python train.py --num_hidden_layers=16 --hidden_size=160 --num_attention_heads=2 --num_key_value_heads=1 --head_dim=64 --intermediate_size=448 --vocab_size=2048 --hidden_act="swiglu" --norm="rmsnorm" --norm_place="pre" --norm_eps=1e-05 --positions="rope" --rope_theta=10000.0 --rope_fraction=1.0 --qk_norm=true --attn_scale=0.125 --bias="qkv" --tie_word_embeddings=true --parallel_block=false --init="uniform" --init_std_qkv=0.0395 --init_std_o=0.0 --init_std_up=0.0395 --init_std_down=0.0 --optimizer="adamw" --learning_rate=0.00189 --lr_mult_o=0.664 --beta1=0.95 --beta2=0.99 --lr_head=0.00545 --warmup_steps=374 --schedule="wsd" --decay_fraction=0.438 --decay_shape="linear" --final_lr_fraction=0.0 --batch_tokens=[16384, 32768, 65536] --max_seq_len=128 --doc_mask=true --train_tokens=267000000 --max_steps=7509 --dataset="wikipedia_en"
MLP neurons of a small language model. Each row is named by its layer, matrix (gate and up: input weights) and neuron, and shows model dimensions 32-95. Each number is 128 + 32 x the weight over its row's rms, rounded and kept within 0 to 255. A neuron's up and down rows have the sign that makes its largest values positive.
Before each neuron's rows, "fires on" lists the tokens most often at its 100 highest values on Wikipedia text that the model never trained on.

fires on: "-", "ir", "i", "a", "om", "as"
L12.gate86 [ 92  72 157 170 124 103 108 108  84 145 104  85 110 233 158 134 156  57 115 143  64 110 125  97 115 113 111 135 146 149 190 157 156 104 109 133  80 156 102 168 139 144 125 115  95 144 103 154 100  80 125 105 162 150 142  85 132 125 142 158 119 123 132 145]
L12.up86 [112 103  90 112 117 163  73  96  90 108  47 122 119 149  76 175 100  82 133 153 149 127  28 125 192  93 141 177 183 125 153 104 105 180 135 136 149  77  66 142 161 131 120 161 136 159 140 134 129 168 106 142 127 142 119  85 123 151 117 145 139 150 185  81]

fires on: "n", "d", "ad", "ff", "z", "ig"
L10.gate435 [171 131 166 120 123 144 142 183 105 152 125 109 140 107  64 107 123 139 126  62 113  82 134 107 159 100 128 110 178 132 111 104 132 179  79  73 145 132 123 167 180 125 150 124 112 134 104 135  98 117 101 188 130 175 145 130 133 105  99 117 106 153  65 108]
L10.up435 [147 111 111 120 138 106 149 126 142 189  95 137 106  85 154 105 132 129 117 108  71 115 178 154 125 105 150 120 134  88 119  71 116 142  90  71 111 121 161 152  88  94 168  79 115 150 118  58 117 113 157 112  59 105 143 123  96 152 142 200 155 189 177 148]

fires on: ":", " his", " its", "-", "r"
L12.gate92 [107  55 156 183  88 130 127 132 141 112 102 167 175 166 165 164  71 104 126 114 132  75 128 104 179 132  97  99 126 159 143 143 131 114 116 144 115 148 134 146 102 162  77 152  54 146 151 142 173  62 144 167 124 180 135 153 180 160 107 129 104 122 158 109]
L12.up92 [118 127 137 112 201 144  79 184 190 129 137 116 158 150 142 130 165 188 160 156 136 162 195 113 167 156 118  84  61 125  67 142 129  78 101 120 144 112 124 127 131 154 111 137 119 183 106  98 166  80 132 137 171 104 152  89 112 145 132 168 152 112 129 112]

fires on: "'", " bet", "u", "im", "and", "id"
L13.gate201 [121 120 112 125 100 101  83 126 150 146  99 157 149 155 141  90 104 114 211  83 117  64 141 146 130 110 148 100 131  86 122 107 145  89 123  85 139  92 147  94 137 193  64 138 117 167 114 193  90  97 124 146 147  85 148  83 182 190 162 118  99 179  90 161]
L13.up201 [ 79 171 124 136 192 178  95 202 128 106 151 163 105 103 130  81 135 144 141 145 155 161  85  75 222 135 123 133 144 107 158  83 100  86  95 136 166 100  40 122 122 180 167 119  87 162 154 149 157 144 109  74 100 143 148 114  89 147 139 163  99 146 138 182]

fires on: ".", ".\""
L8.gate428 [ 87 159 159 186 152 141  91 139  58 133 187  79 129 164 106 140 114  98 147 121 162 105 140  77 129 122 109 141 136 107 141 151 125  93  70  92 116 178 152 146 160 119  94 118 150 103 137 181 137 144 168  98 102 154  97 151 100 105 135 153 151 179 145 144]
L8.up428 [188 147 152 115  90 136 145 141 126 108 107 159 198 116  70 186 111 121 112 119 150  87 131 154 102 104 157 182 160  59 128 133 118 106 121 142  91 125 133  63 106 156 119  83 182 149 228  45 156 126 143 106 110 117 133 177 129 112 158 113 130 147 127 117]

fires on: "ie", "h", " rele", " of", "re", "ov"
L7.gate389 [107 110 119 196  88 108 114 149 157 148 112 157 158 133 192 169 104 121 110 191 209 134 153 126 124 177 132 119 107 136  94  92 144 119  95  84 154 131 141  57 132 120  73 107 131 134 145 107 104 138  87 131 116 119 122 123  83 137 124 141  98 159 129  74]
L7.up389 [156 117 117  81 110 183 162 168 147 159 134 148 177 179 197 147 114 184 140 134 123 139 118 237 125 128  99 145 129  86 162  72 159 107 117  79 127  97  80 130 110 147 120  80 169 194  90  97  90 111 126 144 153 131 117 135 149 126 121  59 127 101 127 103]

fires on: " develop", "te", "ord", "y", "on", "est"
L13.gate223 [168  89 106 124 103 146 153 117 110 142 128 133 149 126 148 130 103 125 127 161  86 131 108  97 126 127 132 175 101 139 160 105 138 160 124 135 118 108 114 170 137 149 134 129 126 108  58 165 109 104 161 117  84 136 146  90  68 176 117 112 123 100 142 122]
L13.up223 [118 148 124 111 182 118  90 111 139 147  89 134  79 138 128 154  81 100 157 135 166 216 115 110 133 130 143 188  93 162 150  91  91 118 142 106  87 117 140 179  52 170 131 196 179 117  87 120 124  99 128 154 125 129 109 102 145 107 185 105 118 146  72 144]

fires on: "ight", "C", "ft", "wards", " year", "orm"
L7.gate81 [ 40 135 135 149 114  90 140  98  98 101 102 124 124 124  91 144 127 181 137  73 143 110 152 136 102 101 111 178 151  95  91 218 115  95 159  85  78  99 187 114 102 155 146 162 155 110 183 176  75 126  95 131 138 123 120 169 135 187 133 159 162 112  82 114]
L7.up81 [120  92 149 154 199 123 198 159 122  75 203 131 103 146  99 115 112 144 122 132 120 114 124 124  45 136 115 142 134 135 163  94  68 177 221 112  82 149 110 112 104 129 127 145 142 115 140 163 125 151 142  87  92  63  91 147 185 140 131 119 139  86  72 121]

fires on: "-", "it", "ict", "d", "f", "0"
L12.gate259 [ 86 119 139 158 179 114 159  94 106 161 134 106 169 141 119 139  85 126 141 115 132  69 132 177 161 142 107 146 143 148 132 100 174 108 132 134 110  81 106 192 125 128 171  63 100 109 135 122 166 157 157 155 122 132 136 134 158 135  96 159 102 155 128 120]
L12.up259 [127 105 131 127  78 127 100 127 143 143 143 164 117 152  72  96 120 212 109 147  91 164 164 134 184 154 103 175 144 145 165 138 104 167  69 171 133 113 164 227 108  76  98 133 155 166 126 126 110 166  95 145 158 138 143  84  97  87 118 127  69 135 117 155]

fires on: "ov", "ate", "ow", "ands"
L3.gate181 [153 144 111  86 176 200  86 109 119 117 142 128 201  69 127 138 165 108 170 141 150 124 155 106 120 129  60 162  81 164 192 158 158 132 134  66 118 132 161 150 121 118 176  73 151 102 181  93  65 144 167  76 153 151 159 124 177 118 152  95 165 115 126 155]
L3.up181 [111 125  82 142  91 152  95 194 108  95 171 150 210 137 132  99 168  87 137 114 218 168 192 153 126 144 126 122 128 113 129 162 205 157  84  89 131 167 184  83 167 161  92  96 157 163 173 106  87 117 155  91  77 138 158 155 147 118 152 111  98 102 127 107]

fires on: ".", ")."
L13.gate340 [ 83 141 150 202 144 110 134  74 125 152 183 126 122 143 146 112  84 158 112 112 119 113 139 139 105  97  92 169 136  80 180 151 134  99  91 123 119 205 159 125 139 151 113 124 132 135 154 110 168 146 127 126 105 163 131 145 101 106 194 111 165 143 174 170]
L13.up340 [176 164 135 137  61 120 135 130 143 142  86 155 186  81 134 119 112  95 181 120 132 181 126 120 132 125 101 133 149 148 119  80 122 133 135  86 118 150 116  87  91 112  83 148 150  90 131 104 157 174 174 136  94  81 194 123 159 154 169  85 132 143 109 147]

fires on: "C", " Mc", " Phil"
L8.gate14 [107  97  95 212 148 142 140 109 119 108 107  78 153 159 146 126 170 154 144 118 158  77 103 163  90 127  44  99 175  95 143 139 141 134  89 156  77  71 121 174  42 152 168  57 151  84 178 131 122 136  91  94 144  94  83 145 161 129 192 129 153 173  94 148]
L8.up14 [159 124 119 124 104 144 220 146 145  63 127 143 101 156  98 154 109 180 130 107  98  86 103 123 181 145 135 146 115  92 135 101 123 227 161 177 109 124 141 140 114 162 109 174 121 112  75 177  99 141 172 123 121 194 120  88 150 173 110 170 135 109  97 147]

fires on: "ly", "ely", "ently", "ually", "ally", "ially"
L9.gate102 [169 100 115 150 115  70  98 149  75 171 106 127  97 131 141 169  65 122 140 105 159  88 118  94 146 127 152  57  64 122 132 122 154 127 153 128  93 132 167 132 125 148  50 120 180 101  73 140  61 135 159 143 137 114  72 135 126 173 152  57  80 100 120 198]
L9.up102 [133 135 127 118 117 136 146 150 110 128 118  70  64 155  84 122 109 107 155 130 143 112  62  85  73 146 120 102 138 131 130 162 135 104 132 134 103 157 113 146  97 161  97 119 125 110 118 135 140  63 100 107 152 108 140 109 130 137 167 135 123 136 146 167]

fires on: "S", "C", "oc", "it", "P", "ac"
L11.gate402 [130  45 133 204 108 123 136 135  50  94 132 198 170 135 116 104 152 147 143 135  89 103  82 131 105 209 131 103 113 145 132 100 137 176 124 134  78 151 169 142 143 173 203 117  79 117  91 145 152 145 145 140 105 121 104 186 136  93 154 126 186 145 129 118]
L11.up402 [112 169 131 128 155 164 157 153 114 160  94 159 135 105 129  75 116 105 162 148 116 135 149  95 165 121 116 221 144 148  97 145 156  80 194 142 140 115 147 169 115 158 117 127 176 123 107 100 174 147 129 138  98 151 110 154 139 105 145 104 127  74 117  95]

fires on: "otes", "d", "ud", "ad", "f", " October"
L9.gate272 [158  74 123 182 143 133 163 199 147 159 138 201 119 159  77 151  75 157 150  83 107 140  53  60 117 108  54 191 112 101 120 106 149 151  93 157  84 168 200 106 157 142 166 100  96 170 115 132  74 157 114 133 110 105 123  96 109 161 105 194 147 173 132  59]
L9.up272 [180  92 111 138 171 138 108 123 159 136 132 141 113  62 169 126 126 153 137 117  69 118 136 109  70 106 104 122 120 140 147 115 170  82  83 144 141 110 127 136 128 121 127  86 135 140  94  94  72  89 159 113 159  99 154 128 122 104  79 191 114 160 172 120]

fires on: " of", "on"
L3.gate423 [122 142  89 104 124 151  95 131 160 105 165 111 172  75 107 145  73 163 129 193 147 139 145 150 143 143 117 169  94  94 191 140 104  80 159  85 127 156 153  90 112 111  57 129 119  97  99 150  72 131 152 121  70 128 144 132 162 144 142 146  88  95 105 120]
L3.up423 [119 142  83 129 106 121 148 106 131 129 116  96 118 132 112 153  86 142 123 122 139 155 186 200 134 124 133 169 155 107 161  41  83 170 141  97  45 111  82 160  84 137 151  90 183 131 118 113 103 164 137 136 116 216  97 114 154 103 119 146 111 145 111 158]

fires on: "it", "ed", "en", "ict", "s"
L8.gate370 [151  78 162 180 193  86  59  63 131 152 122 112 166 119 101 154  83  89 221 131  97  70 122 121 209 125  88 158 120 112 146 133 166 110  95 145  92 155 130 138 146 124 193 123 164 156 104  79 151 155 143 190 195 103 134 138 137 114 132 155 121 173 115 100]
L8.up370 [206 147 111 119 148 131 142 145 146 147  93 122 113 101 168 119 103 161 120 136 130 156 109 127 171 111 150 169 139 138 159 117 121 137 109 105 145 101 132 146 145 111 146 184 228  89  85 170 139 134 157 117 130 116  94  14  96 135  93 143 193 125 104  99]

fires on: "S", " of", "C", "ol", "el", " born"
L10.gate392 [131 121 123 193 128 133 128 123  54  90 129 183 160 117  97 112 119 122 138 163 119  90 138  91  84 168 142  98  68 109 105 170 156 126  87 144 102 174 188  96 106 116 122 130 154 140  70 103 123 134 154  91 149 155 159 191  65 146 136 183 125 114  86 139]
L10.up392 [100 137  94 150 207 149 139  97 157  87  62 115 147 148  85 127 135 102 138 163 143 202  70  81 158  92  89 139 145 107 111 131 115  90 156 148 104  73 132 134 127 165 103 131 161 110 119 172 162 142 194 147 117 150 169 149 137 144 135 145 126 125 154 197]

fires on: " his", " His", "r", " her"
L12.gate109 [100  89 159 146  95 153  77 196 169 107  78 187 126 121 111 117 150 121 206 124 109 131 111 147 153 163 106 152 159 170 171 104 115 131 103 125 148  92 145 102 133 128 135 191 182 137 148 128 163 103 129 183 151 106 111 131 151 111 168 135  91  95 124 115]
L12.up109 [115 120  90 114  79 194  88 166  98 104  90  49 144 120 100 103 105 114 115 134 142 140 125 120 122 123 163 108  34 140 121 180 148 121 174 165  80 122 126 144 141  70 123 104  89 127 131 112 135  87 143 145 154 137 169 118  93 178 136 160  95  45 238 155]

fires on: "om", "em", "m", "el", "es", "as"
L11.gate73 [124  73 129 169  93  86 142 130 113 102 103 155 101 116 177 113 123  93 127 168 144 126  91 151 135 118 136 169 158 123 180 115 170 144 108 166  96 108 111 162  87 135 111 139 102 106  92 142 122 128 163 134 182 107 155 128 159 124 135 181 119 118 167 139]
L11.up73 [119  75 101 109 192 156  85 107 112 123  94  86  88 102 173 186  91 118 131 155 130 194 148 117 196 204 169 135 166  91 101 117 126 133 154 112 133 181 121  94 122 118 156 146 151 149 129 187 115  79  87 150  98 131 167 113 140  90 109 154 122 112 123  35]

fires on: "ip", "av", "0", "ang", "om"
L8.gate73 [130  97  40 109 128 156  69  99 120 116 187  94 147 111 152 122 116 175 148  88 165  75  74 187 155  99 175 114 156 118 201 188 151 106 132 121 120 155 177 106 193  71 145 116 155 144 105 166  85  81 143 153 174 137 177 117 110 145 152 131  86 173 136 132]
L8.up73 [ 96 214 126 152 109 148 116 112 128 114 117 104  96  84 126 161 178 142 141 126 133 177 151 116 156 131 169 121 144 134 121 136  89 131 112  97 179 141 122 111 121 140  77 104 135 173 164 185  58 122 163  80 114  85 114 116 153 140 123 172 111 130  93 172]